Weights of a small GPT-style language model, trained from scratch on English Wikipedia.
Architecture: LayerNorm before each block, learned positions, biases, tied embeddings.
Training: a variant of Adam for these matrices, 305M tokens, 4651 steps.
MLP neurons of a small language model. Each row is named by its layer, matrix (up: input weights; down: output weights) and neuron, and shows model dimensions 208-271. Each number is 128 + 32 x the weight over its row's rms, rounded and kept within 0 to 255.
After each neuron's rows, "fires on" lists the tokens most often at its 100 highest values on Wikipedia text that the model never trained on.

L3.up941 [ 91  84  98 163 119 133 139 159 115  98 156 124 140 181 129 163 112 130 124 131 125 192  98 126  28 143  95 130  84 140 118 138 147  92 129 142 142 131 102 123 133 144 148 144  79  75  82  49 139 134 165 108 105 113 135 171 142  25 185 108 175 136 147  93]
L3.down941 [121 107 151  93 106 141 155 142 229 150 133 120 131  81 159 168  85 127 176 176 132  97 148 108 163 147 128 182 157 158 158 146 103 141 114 114 170  88 141 100  99 149 191 141 102 160 112 124 104 142  58 123 111  83 115 161 118 143 172 136  82 129 132 126]
fires on: " Air", "/", " air", "-", "ation"

L3.up22 [ 69 130 166 162 176 161 123 118 150 118 152  73 130 126 213 120 100  52 116 139 128  76 146  97  88 136  89 151 145 172 145 119 128 172 134 189 133 162 221 141 117 176 129 113  75 106 114 143 117 141 143 132  77 111 140 140 124 194 153 102  99 134 127  88]
L3.down22 [142 120 142  90 113 170 146 156  64 109 109 131  92 163 137 117  72 161 177 161 137 184 123 130 136  74 104 119 129 123  63 159 126  99 156 145 142 162 157 136 109 178 144 140 162 137  74 114 120 115 125 177 102 139 117 159 126 157  31 156 161 130 113 150]
fires on: "\n", " E", " El"

L3.up182 [146 104 133 173  76 107 146 176 126 145 140 145 148 130 121 129 113 119 149 136 109 164 158 103 104 176 124 111 110 154 133 126  77 179 182 140 120  87 183 125 167 107 167 146  85 112 101 110 142 101 113 136  99 121 158 154 118 123 146 104 149 115 108 155]
L3.down182 [112 104 167  61 148 144 206 131 129  95  84 118 138 142 135 151 153 108  78 100 165 150 108 114 164 133 150  91 101 116  92 152 160 139 149 113 123 190 159 155 131 138 121 149 106 113 124 178 117 109 123 120 127 147 135 148  92 165  61 106 156 108 116 166]
fires on: " dec", " coll", " dis", " rec", " im", "-"

L3.up322 [144 156 109 113  42 109 164  91 114 155 109 172 159 127 127 188  83 103 116  44 114 117 156 174  94 147 102  90 108 132 120 189 106 122 149 113 140 121 166 187 101 145 153 186 130 141 190  81 116 155 156 153 163 115 120 111  40 134  64 121 146 187 107 165]
L3.down322 [ 25 209 136 125 141 153 179 161 191  78 132 146 143 105 163  96 128 177 104 109  91  90  89  77 173  97 119 146  88 144 138 144  95 136 118 172 152 103 122  81 164 154 109  82 128  91 119 199 154  92 119 107 130  98 104  99 138 143 113 140 142 130  94 141]
fires on: "un", "re", "ly"

L3.up524 [144 149 146 112  94 118 124 121 183  80 159 134 143 209 118 145 176 120 141  48 183 118 169 116 127 152  80  99 141 137 126 110 103 150  78 189 142 165 120 164 134 112  79 183  97 141  97 117  95 109 131 137 112 119  97 153 107 105 150 111 116  94  85  99]
L3.down524 [170 125 161 107 166 145 103 179 128 172 110  57 112 178 125 137 123 170 120 148 164 147 137 131 105  92 163 100 191 117 105 104 182  92 150 106 112 164 161 190 164 126 118  86 146 123 161 113  82 158 104 138 130 109 148 154 105 115 132 150 186  76 135 134]
fires on: " cl", " Cl", " Sh", "ruct", "l", " sh"

L3.up456 [104 153 144  91 117 122 180 129 164  81 131 148  82 122 112 170 104 122 138 128 193 165 145 123  93 179 106 102 156 151 146 132 118  99 189 127 158 132 101 135 143 126 184 177 144 172 145  86 149 175 176 128 101 118 141 105 139 102  56 114 148 180 115 113]
L3.down456 [125 110 149 128 160 217 126 139 142 142 131  67 143 149 145 118 102 122 142  55  77 148  79 100 127 103 125 111 117 173  76 144 112 117 157 118 126 148  82 178 124  84 133 138 130 106 183  81 121  35 148  85 162 110 162 173  74 123 110 111 131  95 110 124]
fires on: " pre", "re", "op", " Pre"

L3.up309 [182 133 130 142 146  92 118 140 168 131 154 107 144  94  70 109 169 161 118 131 153 131 165 156 123 159 109 106 118 171  91 150 118 161  83 144 117 129  73 174 133 164 155 192 160 178 142 130  97 117 149 126 115  97 146 105 134 103  86 109 128 169 162 101]
L3.down309 [110  84 101 100 190 157 174  87  92 130 129 157  67  73 100  79 148  89 102 115 159 107 183 168 143 168 187 130  87 119 143 132 141  93 152 130 122 191 201 124  64 147 124 177 107  94 195 163  95 110  99 146 113  93 117 122 142 147 161 154 136 167 164 124]
fires on: "ic", "ical", "ural", "itive", "ative", "ological"

L3.up944 [143 130 106 142  88 120 168  73 119 119  81 122 171 157 170 134 138  83 117  97 160 106  92 111 113 117 126  88 143 168 211 104  89  79 126 147 118  81 163 172 145 162  66 122 136 100  95 114 141 149 140  90 151 112 128 117 127 103 110 137 130 170 150  66]
L3.down944 [141 121  96 174 127  89 113 102  88 126 126 135 148 133 173 113 122 117 142 184 111 108 131 118 117 139 109 130 122 106 118 197 111  35 117  94 105  86 124 124 128 119 125 100 130 202 186 123 159 153 151 117 178 228 144 114 113 124 124 143 118 143 138 135]
fires on: "w", "aw", " as", " day", " that", "ks"

L3.up821 [121 117 136 130 144 110 172  75 188 139 123 201 165 143 171 198 145  53  93 116 142 143 121 156  70 129  97 115 149 107 115 141  77  78  97 134 118 125 101 169 134  79 165 126  56 152 142 144 112 123  89 120 109 121 100 100  61 188  84 132 141 134 122 220]
L3.down821 [ 80 134  77 163 159 201 136 166 110  98 122 139 114 155 158 103 125 170 117 139 106 133 140 151  74  81 162 158  78  99 110 140  99 104 100 168 109  81 121 143 166 168  82 114 202 125  96 154 120 176 124 123 142  90 109 142 130  75 139 177 136  85 124 131]
fires on: "am", "um", "im", "em", "ul", "ap"

L3.up169 [143 114 104 155 116 145 163 139  91 111 159  65  92 144 107 123 133 157 151 124  99 126 131 113 105 115  90 114 158 152 179 116 134 125  97 161 175 105 105 114 144  61 139 113  96  68 108 107 138 212 141 125  77 145  71 134 130 121 123 114 159 108 109 100]
L3.down169 [103 135 146 151 157 142 148 153 181 126 113 118  99 114  90  80 151  84 143  72  79 117 122 165 110 167 150 121 127  81 159 147 163 136 105 118 159 104 120 147 144 101 104 132 195 142 138 123 116 100 150 154 128 148 103 178  78 136 115 144 129 151  93 136]
fires on: "iz", "z", " as", "uz", " do", "az"

L3.up688 [153 166 174 161  33 103 163 131 106 136 152 129  95 130  79  72 114 157 156 108 127  90  99 160 118 133 124  77 129 148 154 162 137 141 143 135 128 162  67  88 201 179 116 115  76 206 172  91 119 115  82 151 128  71 156  99 151  82 190 125  67 151 158 147]
L3.down688 [117 117 117  39 118 143 147 117 102 146 103 204 125 123 158 112 110 122  87 135 153 143 160 154 152 150  92 154 114 157  99  69 175 174  81 124 158 117 147  98 148  98 139 180 117 140 129 162 132 138 164 121 141  99  98 152 152 135 143 135 127 137  99 180]
fires on: "ical", " arch", "ic", "ict"

L3.up398 [ 88 114 137 137 102 205 116 156  90 147 112 113 193 165 134  88 157  69 138 138 124  98 144  97  71 141 102 136  96 114 126 121 109 121  96 141 159 161 141 118 104 150 104 149  56  55 131 167 170 157 128 146 136 141 114  94 149 119 124 105 159 152 108 138]
L3.down398 [ 79 129  80 170  85 141  89 117 196 113 120 150  93 115 110  80 165 119 165  87 141 202 107 140 120 127  94 120  83 151  74 155 130  89 150  68 134  93 111 103  99 116 107 167  96 125 128 176 149 128 178 128  99  95 121 207  56 128 169 145 123  79 115  92]
fires on: "as", "or", "ac", " gr", " years", "ob"

L3.up780 [133 132 127 128  87 149 146  92 241 127 143 158 140 120 104 141 148 118 122 138 147 184 139 113 140 142  99 134  70 163 128  79 126 108  95 123 172 118 109 152 129  96 108 123 116 102  62 162 105 169  87  98 125 157 130 125 144 124 126 114  79 125 157  75]
L3.down780 [116  99 113 110 132 203  78 100  58 179  86 128 139 163  84 113 145  93 120 172 111 110 111 185 155 123 139 107  69 115 128 134 168 119 112 100 174 145 141 111 129 101 140 169 144 133 127 165 143 119 131 110  94  87 192 107 108 153 182 134 184 105 122  88]
fires on: ")", ";", ",", "e", ":", ");"

L3.up1146 [155 132 150 117 112 130 180 120 117 116 154 146 122 172 133 127 127 121 122 117 107 162 123 138 151 179 123 111 133  91 122 122 128 136 121 137 181 155 137 141 100 169  68  93 133  73 183 117 113 144 150 187  54 180 128 201 165  90 136 146 117 136 120 130]
L3.down1146 [156  66 159  91 139  86 163 102 138 105 104 113 104 159 160 141 105 136  23 167 120 116 132 173 242  84 141  76 165 123  55 128  92 117 153 138  95 190 115 128 138 120  87  86  95 131 132 168 100 155 160 120 145 158 142 119 169 111 177 115 145 114 212 139]
fires on: " d", "s", " act", "ut", " s", " cond"

L3.up777 [186 135 137 128  70 145 177 114 114  93 147  38 142 154  54 163 117 174 139 119 144 210 115 113 132 184  84 150 136 135  95 135 120 144 153  98 131 128  75  83 144 127 127 122 126  86  91 137 198 151  86 131 110 150 122 210 128  21  71 154 158 111 135  71]
L3.down777 [ 85 122 135 107 139 104 110 110 115 108  90  99 147 167 150 149  98 184 123 125 176  93 122 103 181  88 158 158 130 172  82 106 176 129 135 176 106 171 148 136 124 140 105 111 136  55 102 160 110 138 189  66 132 155  78 160 112 136 150 143 126 118 127 135]
fires on: " dec", " Dec", " ag", " cl", " coll"

L3.up1252 [113 162  80 154 136 158  90  97 196 158 132  86 112 168 188 113 154 177 169 114  94  93 185 106 123 128 113 113 142 116 170 170 107 145  87 177 123 130 126 172 152 167 173 120 129 109 119  83 134 152 123 141 145 156 107 131 162 113  58  93  91 169 162 114]
L3.down1252 [112 145 172 137 144 142  81  93 101 131 113 161 129 100 168 154 150 143  96  86 121 156 178 105 140  99 152 138 174 103 127  62  85 153 149 136 134 146  94 142  84 167  77 117 139 148  91 128 164 102 188 144  99 168 154 173 176 136 147  75 126  40 192 149]
fires on: "u", " At", " Gu", " Ber", "ru"

L3.up248 [139 107 134  94  85 144 130 118  91  97 186  81 113 166 174 160 140 132 128  76 121 129 132 105  80 149  96 132 107 128 103 135 114 105 143 116 124 166 115 195 163 121  81 147 126 132  81  90 109 186  75  93 144 161  98 119 127  66  89 101 113 119 109 157]
L3.down248 [170 155 134  99 139 131  79 131 136 104 168 128 157  92 132  88 164 134 119 141  55 177 154 155 136 165  92  83 121 139  67 129 131 122 153 158  85 125  63 101  84 147  97 162 131 135  82  92 106  33 107  81 183 117 136 128 123 151 127 113 101 131 121  32]
fires on: " and", " |", " &"

L3.up197 [163 118 138 183  94  96 163 118 176 145 121 144 132 169 100 169 143 141 148  63 142 211 124 119 116 143 125 103  78 129 206 104  58 159 153 128 147 141 190  94  89  97  82 102  91 162 104 143 157 129 111 145 138  87 104 128 120  61 158 143 130 100 148 133]
L3.down197 [ 72 184  95 132 146 171 100 138 100 140  93 142 135 133 128  80 151  90 152 130 148 154  91 102 107 122  87  75 193 159 178 144 149 151 100 170 125  47 154 133 148  92 117 130 105 131 150 106 159 157  79 132  66 137 162 141 129 107 165  86 114 143 141  80]
fires on: "d", "c", "r", "l"

L3.up690 [101 109 133 180 113 115 106 157 151  90  98 159 149 126 112 107 147 129 146  93 149  73 114  86  69 100  83 123  78 123 111 138  89 140 116 167 123 176  27 116 145 124 156 122 100 134  33 134 149 105 108 141  98 124 125 133  99  85 106  70 136 143 139 108]
L3.down690 [ 97 163 116 145  96 118 154 119 144 100 177  87 116 181 126 127  88 158 122 114 156 127 125 116 111 168  64 113 102 165 191 132 108 110 163 162 122 166  88 167 123 158 124 127  94  89 165 154 138 138 149 137  79 100 134  97 164 131 190 163  92 132 112  97]
fires on: "che", " Grand", " Pet", " Che", " Const", " My"

L3.up1024 [177 139 136 106 114 112 156 117 157 142 120 177 179 146 105 133 143 108 149 125 124  98 170 139 130  91 144 106 147 146 132 161 122  95 151  94 125 157 162 121 127 187 180 155 124 107 130 141 123 170 128 114 147  87 132 102  78 109  91 140 137 133 135  79]
L3.down1024 [158  88 146 104 166 220 124 119 166  88 149 140 104  87 100 144 168 137 124 166 118 113 106 144 174  65 101 132 138 152 157 108 128 112  78 143  80 188  99 105 147 116 141  98 166  76 113 127  89 113  79 110 181 110 164 181 143 117 157 113 133 145 125  87]
fires on: " |", " "

L3.up715 [226 110 121 202  82  86  96 116 132 175 182 124 131 106 163 182 156 204 188 163 104 106 175 149 151 167 127 100 121 139 159 121 121 184 106  75 106 162 117 206 145 175 102 146 140 136 120 119 124 103 136 129 116 143 118 123 132 157 159 116 151 128 133 111]
L3.down715 [ 97 145 161 143 132 108 119 151 153  98 131 126 121 107 130 114 109 161 125 116 154  77 123 104 119 125 137 105 126 112 179 173  52  88 125  83 114 131 160 152 149 155  89 134 105 151 101 160 151  52 106 102 122 103 118 127 186  33 191  99 172 205 109 121]
fires on: "R", "p", "ro", " v", " sp", " comp"

L3.up1239 [139 133 143 127  90 167 136 141 126 127 135  69 158 135 208  67 108 152 178  79 170 138 105 132 121 103 115  82 148 149  98 147 131 170 171 118 135 127 134  76 107 103  88 201 162 176 160 162 174 156 148 148 125 121  66 141 152 145 162 105  91 126 103  75]
L3.down1239 [146 150 159  73 164 123 107 150  61 118 112 141 142 169 114  77 160 154 108 106 101  70 152  45 162 131 136 150 115 132 119 181 117 124 108 146 124  40 110 116 201 140 169 194 185  76 116 131 117 121 162 125 116 127 126 148 133 104 150 120  92 148 131 102]
fires on: " in", " of", " o", " /", " on"

L3.up1254 [161 148 114 222 145 126  91  47 111 157 191  58 137 149 153 110 122 191 150 145 147 131  65  82 115 148 122 130  99 110  92 110 129 152 175 114 143 145 119 147 138 115 128 123 157 126 181 104 148 177 125 146 136  89  74 152 118  69 149 117 137 176  79 111]
L3.down1254 [136  96 150  68 147 146 168 131 115 118 120 154 120 117  98 117 136 155  97 134  94 125 118 110 157 144 153 124 125  75 121 108 178  91 112  97 114 142 156 120  96 134  67 156 179 112 162 157 154 113 128 149  75 129 172 110 125 137 141 174 178 135 125 125]
fires on: " Z", " S", " T", " N", "T", " V"

L3.up383 [120 153 117 125  66 150 122  91  87 137 157 158 110 145 134 158 107  99 185 118 122 111 168  99  74 133 100 113  85 111 128 144 122  84 159 163 127 177 166 119 134 137 104 138  62 124  62 126 171 131 160 116 116 154 127 137 159 103 137  96  93 127 111 104]
L3.down383 [180  86 103 124 141 179 107 106 169  97 115 129 140  98 175  95 144 161  77 174 133 114  88 157 131 106 121 132  49 138 131 107 110 136  91 112 152 136  76  84 123  97 148 140  76 134 135 181 137 130 150  93 144 100 132 139  86 129 134 173  80 104 144  92]
fires on: " and", " &", "/"

L3.up116 [110  80 123 119 109 117 121 138 106 162 148 142 119 143  78 120 147 116 121 120  81 165 130 119 147 154 100 103 115 161 109 163  96 195  89 142 149  27 114 153  17 137 131  82  85 125 161 131 121 168 147  83 135 110  97 197 151 157 154 167 130 112 151 159]
L3.down116 [139  56  98 121 101 145 132 189  99 116 110 143 141 133  86 122 128 107 154 104  66 181  73 125  97 135 100 138  95 140 128 122 126 144  91 134  85 185 149 173 103 199 127 152 186  86  60 131 164 156 114 130 127  78  72 178  86 103 131 132 187 111 183 207]
fires on: "J", " j", "ur", "ij", "lav", "ug"

L3.up445 [131 141 118  99 135 121 142 101 190 157 114 147 115 128 197 164 130 170 148  73 145 154 173 152 135 163 129 116 145 143 136 143 161 144  94  85 103 142 167 167 108 131 124 104 155 167 134 111 112 121 127 127 127 113 124 176  96  71 193 126 118 132 124 166]
L3.down445 [121  90 177 115 101 128 132 125 130 211 156 162 113 129 124 141  98  82 115 153 180 124 139 169 130 152 152 135 144 129 188  82 173 128  84 143 135  83  98 130 132  42 175 126 121  94 130 126 156  64 113 117 165 123 105  97 149 143 145  94 104  92 110  83]
fires on: " l", ",", "th", "d", "l", "te"

L3.up1025 [153  88 178 133 107 105 137 133  99 113 120 120 116 113 181 106 110 135 190 153 121 157 190 134 149 231 101 154  98 164 144 106 159 105 123 174 153  77 139  84 182 128 110 143  78  81 136  82 114 136  95 155 117 136 136 129 106 178 120 114 102 152 120  92]
L3.down1025 [121 128 144 111 184 153  98  28 182 118 137 130 152 159 125  99 115 131 119 129 130 119 135 158 117 163 103 114 168 108 138 153  72  54  70 118 149 101  56 126 107 136  85 148 113 136 158 115 139 149 152 172 102  75 145  99 132 138 188 117 112 178 156 159]
fires on: "\n", " |", " end", "Career"

L3.up461 [193  58 149 147  99 146 183 132 151 172 135 172 167 125 208 142 105 105 126  84 151  67 144 180 118 134 105 100  97 114 146 156 108 181 172 143 115 162 127 140 141 160 116 127 101 181  47 119 142 132 129  81 137 147 110 107 100 117 145  88 130 145 114 103]
L3.down461 [139 127 110 113 207 172 113 133 178  58 100 181 108 136  97 118 158  99 114 173 101 175 113  99 114 147  99 152  90 168  99 175 138 167 111 133 133  83 111  86  70 149 127  98  61 140 130 168 137  82 152 215 110  83 149 136  80  96 126 119 112 123 133 118]
fires on: " as", " –", "=", " |", " F", "."

L3.up420 [ 94 147 165 132 133 184 112 142  97  58 140 125 124 132 137  94 168 157  78 113 172 139 164 117 108 179 108  90  95  99 112 113 135  93  50 109 110 134 179 117 121 153 148 140 149 111 101 130 133 132 191  77 106 134  58 154  70 118 127 104 110 101 120  98]
L3.down420 [168  92 126 169 145  75 116 104 122 123 145 145 122 143 157 134 166 169 143 171 238 103 172 134  87 120 194 188 176 146 178 148 146 144 134  90 145 185 123  58 115 104 106 110 100 122 154 123 132  76  95  97  77  91  91  98 150 128 115 166 145 172 136 115]
fires on: "al", "or", "ar", "-"

L3.up418 [125  77 186 132 162 129 141 121 104 129 164 109 131 134 145 192 186  86 198 157  81 116 171 146 127  88 141 130  64 146 128 176 157 164 162 153 125  88 145 197 135 157 130 137 108 141  66 139 135 130  84  70  77 102 136 144 171 161  88 121 117  92 179  88]
L3.down418 [131 202 101 109 189 129  97  79 110 151  93 104  42 117 148 163  88 122  95 111  99 120 126 165 108 116 129 134 107 151 148 167 114 171 144  84 116  64 123 159  46 109 162  77 123 129 165 101 134 112 136  55 156 144 131 163 123 102 119  60  93 167 152 126]
fires on: " of", "-"

L3.up1031 [183 145 127 134  43 124 115 138 123  62 111 140 114 153 199 187 181 145 161 148 177  95 177 198 114 126 126 102 124 108 143 180 163 107 148 111 144 144 167 161 149 113 112 139 174 110 183 108  91 137 143 166 130 106 156  65 162 141  98  86 126 108 165 113]
L3.down1031 [143 131 116  68 136 174 195 137 149 108 172 137  82 103 133 165 163  92 146 136 139 107 107 116  66  74 117 152  80 164  85  87 132 185 143  96 145 123 141 126  97 153 163 143 112 134 160 159 141  91  96 123 126  98 145 183 103 150 116 118 136 184 170 125]
fires on: " m", "est", "hest", " hold"

L3.up546 [131 116 107 137 107 119 139  71 169 123 149 129 128 153  74 151 159 177 131 127 115 139  49 112 178 182 108 115 136  85 154 161 132  89 132 110 141 231  52 139 174  92  61 161  78 187 133 140 124 101 167 177  79 110 111 114 131 138 162 100 162 169  89 119]
L3.down546 [ 68 139 115 107 129 151  98 140 134 111 112 117  80 126 191 138 101 118 130 128 113 107 223 182 131 134 131  85 121 126 168 135 122 134 142 100 124 142 116  94 132  93  97  77 181  75  58 131  84 157 151 119 103 107 128 137 148 152 158  90 146 112 151 148]
fires on: " comp", "e", " prov", "te", " gr", " hig"

L3.up1018 [112 112 137 147 135  98 148  82 164 146 164  88 165 137 177  90  96  87 141 112 119  83 153 135 128 110  80  87 139 149 163 122 146 159 120 215 151 136 173 111  89 127 166 157  56 115  82 134 170 142  95 121 125 131  99 181 129  96 131  98 113 200 164 126]
L3.down1018 [119 141 141 138 165 149 161 115 113 132 105 145 151 122 113 127 130 115 132 110 139 173 140  73 159  84 128 183 153 106  99 164  95 152 169 130 108 153  65 169 109  92 129 131 119 120 150  90 163 179 125 144  83  52 164 157 135 126 105 162 118 145  90 151]
fires on: " by", "O", " %", "E", "R", " for"

L3.up749 [170 106 149 100 167 106 129 103 149 153 185 104 122  99 112 226 118 130 168  91 102 166 153  99  87 149 169 146  59 162 117 127 137 153 120 126 129  40 137 141 136 129  74 104  48 128 134 143 147 164 153  52 135 106 127 141 102  98 173 129 120 114 169 156]
L3.down749 [151 171  99 148 113 117 108 159 125 136 141 156 122 144 145 179 124 119  70 106 126  83 173  99 210 110 119  93  97 106 154 157  87 138 145  95 119 156 114 150  86 126 146 142 166 155 115  80 107 140 145 111 142 139 144  85 147 107  99 176  69 162 153 115]
fires on: "-", ","

L3.up13 [108  86 111 107 175 118 139 108 191  89 123 122  98  89 155  85 149 205 116 145 203  72 197 166  91 113  93 141 118  81 118 116 108 137  93 138 144 130 194 176 120 113 113 143 117  43  81 118 127 163 169 110  59 126 154 176 134 114 139  95 152 148 156 100]
L3.down13 [140  99 195 102 222 140  94 168 100 135  84  91 131  99 149 106 125  74 178 152  79 123  86 124 142 116 159 186  77 158 144 154 148 155 165  99 174 150  66  99 110 167 114 100 154 127 116 120  91  96 117 162 101 112 100 162 137 186 146 145  82 121  99 153]
fires on: ":", " |", "\n", "ic"

L3.up1053 [ 82  65 183 114  69 131 155 102 190 182 109 128 107 171 156 124  93 130 130 118 167 126 124 139  62 108 147 129 137 136 158 107  60 170 133 126 192  99 125  73 156 111 159  98  62 103 113  96 138 146  55  82 131 128  86 178 109 118 169 126 189 152 142 136]
L3.down1053 [114 153 103  45 135  95 124 112  96 130  76 136 146 145 165 105 120 125 120 131 197 150 198 148 107 134 181 169 127  60 125 148 171 140  96 111 131 129 122 153 124 119  87 107 124  90 147 146 119 165 127  67 182 134 110 198 176  77 106  76 103  94 181 144]
fires on: " death", " im", " Mac", " Tom", " dis", " Tim"

L3.up1255 [127 107 128 195 111 127 117 106  98 139  93 100 139 128 149 145 202 167 160 139 143 105 207 101 117 141 153 116 102 126 140 116  96 139 121 103 126 155 120 129  70 150 117 135 108 131 112  97 136 112 103 148  46 126 188 133 129 196 135 121 174  90 177 149]
L3.down1255 [136 147  88 182 114 163  95  78 167 136 105 131 144 212 159 178 156 138  93 155 167  86 181 225 126 125 141 148 129 100 124 199 100 128 125  80 100 137 135 123  73 188 137 142 160  96 156  66 157 158 105 127 139 123 120 163  67 160 159 121 168 106 120 151]
fires on: "w", "g", " offic", "c", "ris"

L3.up242 [109 126 171 113 165 144 149  84 158 194 163 128 202 160 115 107 118 120 109 119 118 119 130 155 132 111 103  70 151 141 176 133 107 138  84 199 175 134 139 214 174 151 141 188 153 100 167 113 138 131 152  99 118 108 112 139  82 186 152 130 167 164 114 185]
L3.down242 [130 124 147 137  78 177 165 177 140 162 117  10 117 108 137  97 107 161 174 132 119 159  93 141  81 120 177  94 127 114  70  94  83 140 151 115 171 157  93  97 148 109 109  98 122 128  94  62 128  76 110 132 162 173 123 209  97 137 125 101 147 135 154 103]
fires on: ".", "am", "im"

L3.up201 [122 125 136 120 139 180 161 114 120 100 123 205 121 129  99 150  99 115 145 128 165 126  86  70 124 209 110 118 130 170 107 148  94 172 159 141 133 158 104 162 162  72 133 175 143 154 119 139 152 158 133 169  61  86 120 124 101 154 101  93 114 117 106 154]
L3.down201 [121 146 125 145 166  95 166 135 150  91 140 111 111 136 163 116  83 172 139 137 135  99 128 141 121 102 165 104 122 148 110 114 121 110 155 118 102 124 125 108 127  90 127 100 155 150 110  87 121 155  92 145 120  99 166  85  40 131 107 174 104 121 127 116]
fires on: "re", " She", "he", " Pre", "us", "le"

L3.up861 [131 112 122 122 161 122 118  85 149 118 122 168 139 129 121 164  91 113 152 134  88 105 183 184 129 132 127 114 166 138 130 132 122 164 165 168 111 120 145 139  82 104 141 137 128 102 127  53 157 112 153 132 135  99 102  87  55 206 153 136  78 173 149 142]
L3.down861 [ 43 158 134 110 120 111 182 124 103 117 165 131 122  96 161 119 122 167  54 147  95  93 164 105 173 113 166 110 115 135 130  93  80 132 103 156 141 123  61 134 165 152 111 161 179 135 129 137 113  97 149 178 137 101 106 126 145  89 136 206 119  54 183  69]
fires on: "rom", "in", "ine", " design", "ain", "re"

L3.up542 [128 107 100  96  73 109 108 135 115 132 213  76  93 157 196  87 154 177 159 150  97  64 155 119 114 170  66 124 121 108 192 136 145 113  83 131 139 107 179 151 123 188 154 154 132  37  56  62 104 174 108 136 130  76  58 156 181 102 101 129  82 120  74 100]
L3.down542 [101 166 177 154 172 138 129 180 141  60 148  93 143 148 134 103 157  95  84 112 113 146 113  97 133 147 123 108  96  80 163 140 125 133 111 151  94 145  49 142 113 160 127 113 143 115 122 117 101  51 127  76 139 192 158 205 140 111 163 156 144 105 130 149]
fires on: " and", ":", "°", "):"

L3.up250 [139  99 120 118 100  82 163 137 124 171 114 141  98 133  72 162 158 193 139  83  92 125 131 132 119  98 185 152 132 118 166 108 129 198 135  79 136 143 132 151 100  81 157 132 157  90 131  65 151 107 118  80 102 115 123  96 111 118  92 114 153 157 169  81]
L3.down250 [127  98 160  90 121 178 112 131 194  84  87 125 118 139 104 123 143 151 143  85  59 117 177 185 164 162  95 145 109 133 146 129 155 180  75 119 128 100 118 102 144 112 100 101 128 119 123 113  91  74  68 133 154 161 183 154 103 106 163 167 145 138  60 157]
fires on: "ic", " ad", "az", "iz", "rang", " Ad"

L3.up743 [135 104 103 141  88  64 153 129 197 136 124 124  96 120 171  96 116 152 157 169 137  93 171 126 128 123 106 112 134 139 185 121 112 148 130 139 158 113 155 180 144  84 103  79  45 163 173  79 150 136  65 160  60 128 135 121 152  85 148 104 124 111 133 121]
L3.down743 [129 139 165  47 134 131 169 138 133 123 180 183 175 130 143  76 199 138 114 107 117 164 142 178 124 135 138 110 108 154 146 164 144 107  94 139 151 147  99 131 152 110 137  94 129 135 139 209 108  82 121 115 182  80 129 101 153 106 110  86 173 159 137  61]
fires on: "ry", "ed", "u", "red", "led", "ven"

L3.up422 [166  70 100 203  68 105 140 100 173  70 103 108  94 112 149 130 148 115 163 112 156  96 200 161  99 130 104 138 116 127 165 157 129 170 138  88 115 163  78 123  75 114 167 131 129 127  60  73 163 174  68 144  61 131 131  78 131 103 112 115 132 186 156 125]
L3.down422 [141  99 126 128 171 160 138 163 133 129  88 134 120  81 105 145 124 130 112  82 129 111  79 112 116 109  92  72 160 132 154 137 104 169  91 126  99 130 154 154 123 116 149 129 169 121 116 174 190 153 139 138 104 134 180 139 161 108 100 112 132 102 119 172]
fires on: "u", "oc", "c", "v", "ru"

L3.up1279 [111 150 105 155 110  74 140 127 166 134 159  99 171  63 158 149 138 132 148  89 104  82  72 166 133 208 118 128 183 124  87 178 137 200 164 129 156 147 142 165  96  95 171 152  99 117 117 135 180 145 116 152 138 124  34 110 117 136 174 125 107 158 160  67]
L3.down1279 [232  60 122 132 173 104  99 109 101 130 103 167 144  81 115 125 120 120  90 146 132 130 137 197 147 108 140 109 136 142 120 141 105  86 134 133 108  93 145 120 127 107 115 132 152 119  82 137 108 135 156 172 136 177 152 131 138 160 151 113 151 134 159 108]
fires on: " c", " in", " O", " o", "are"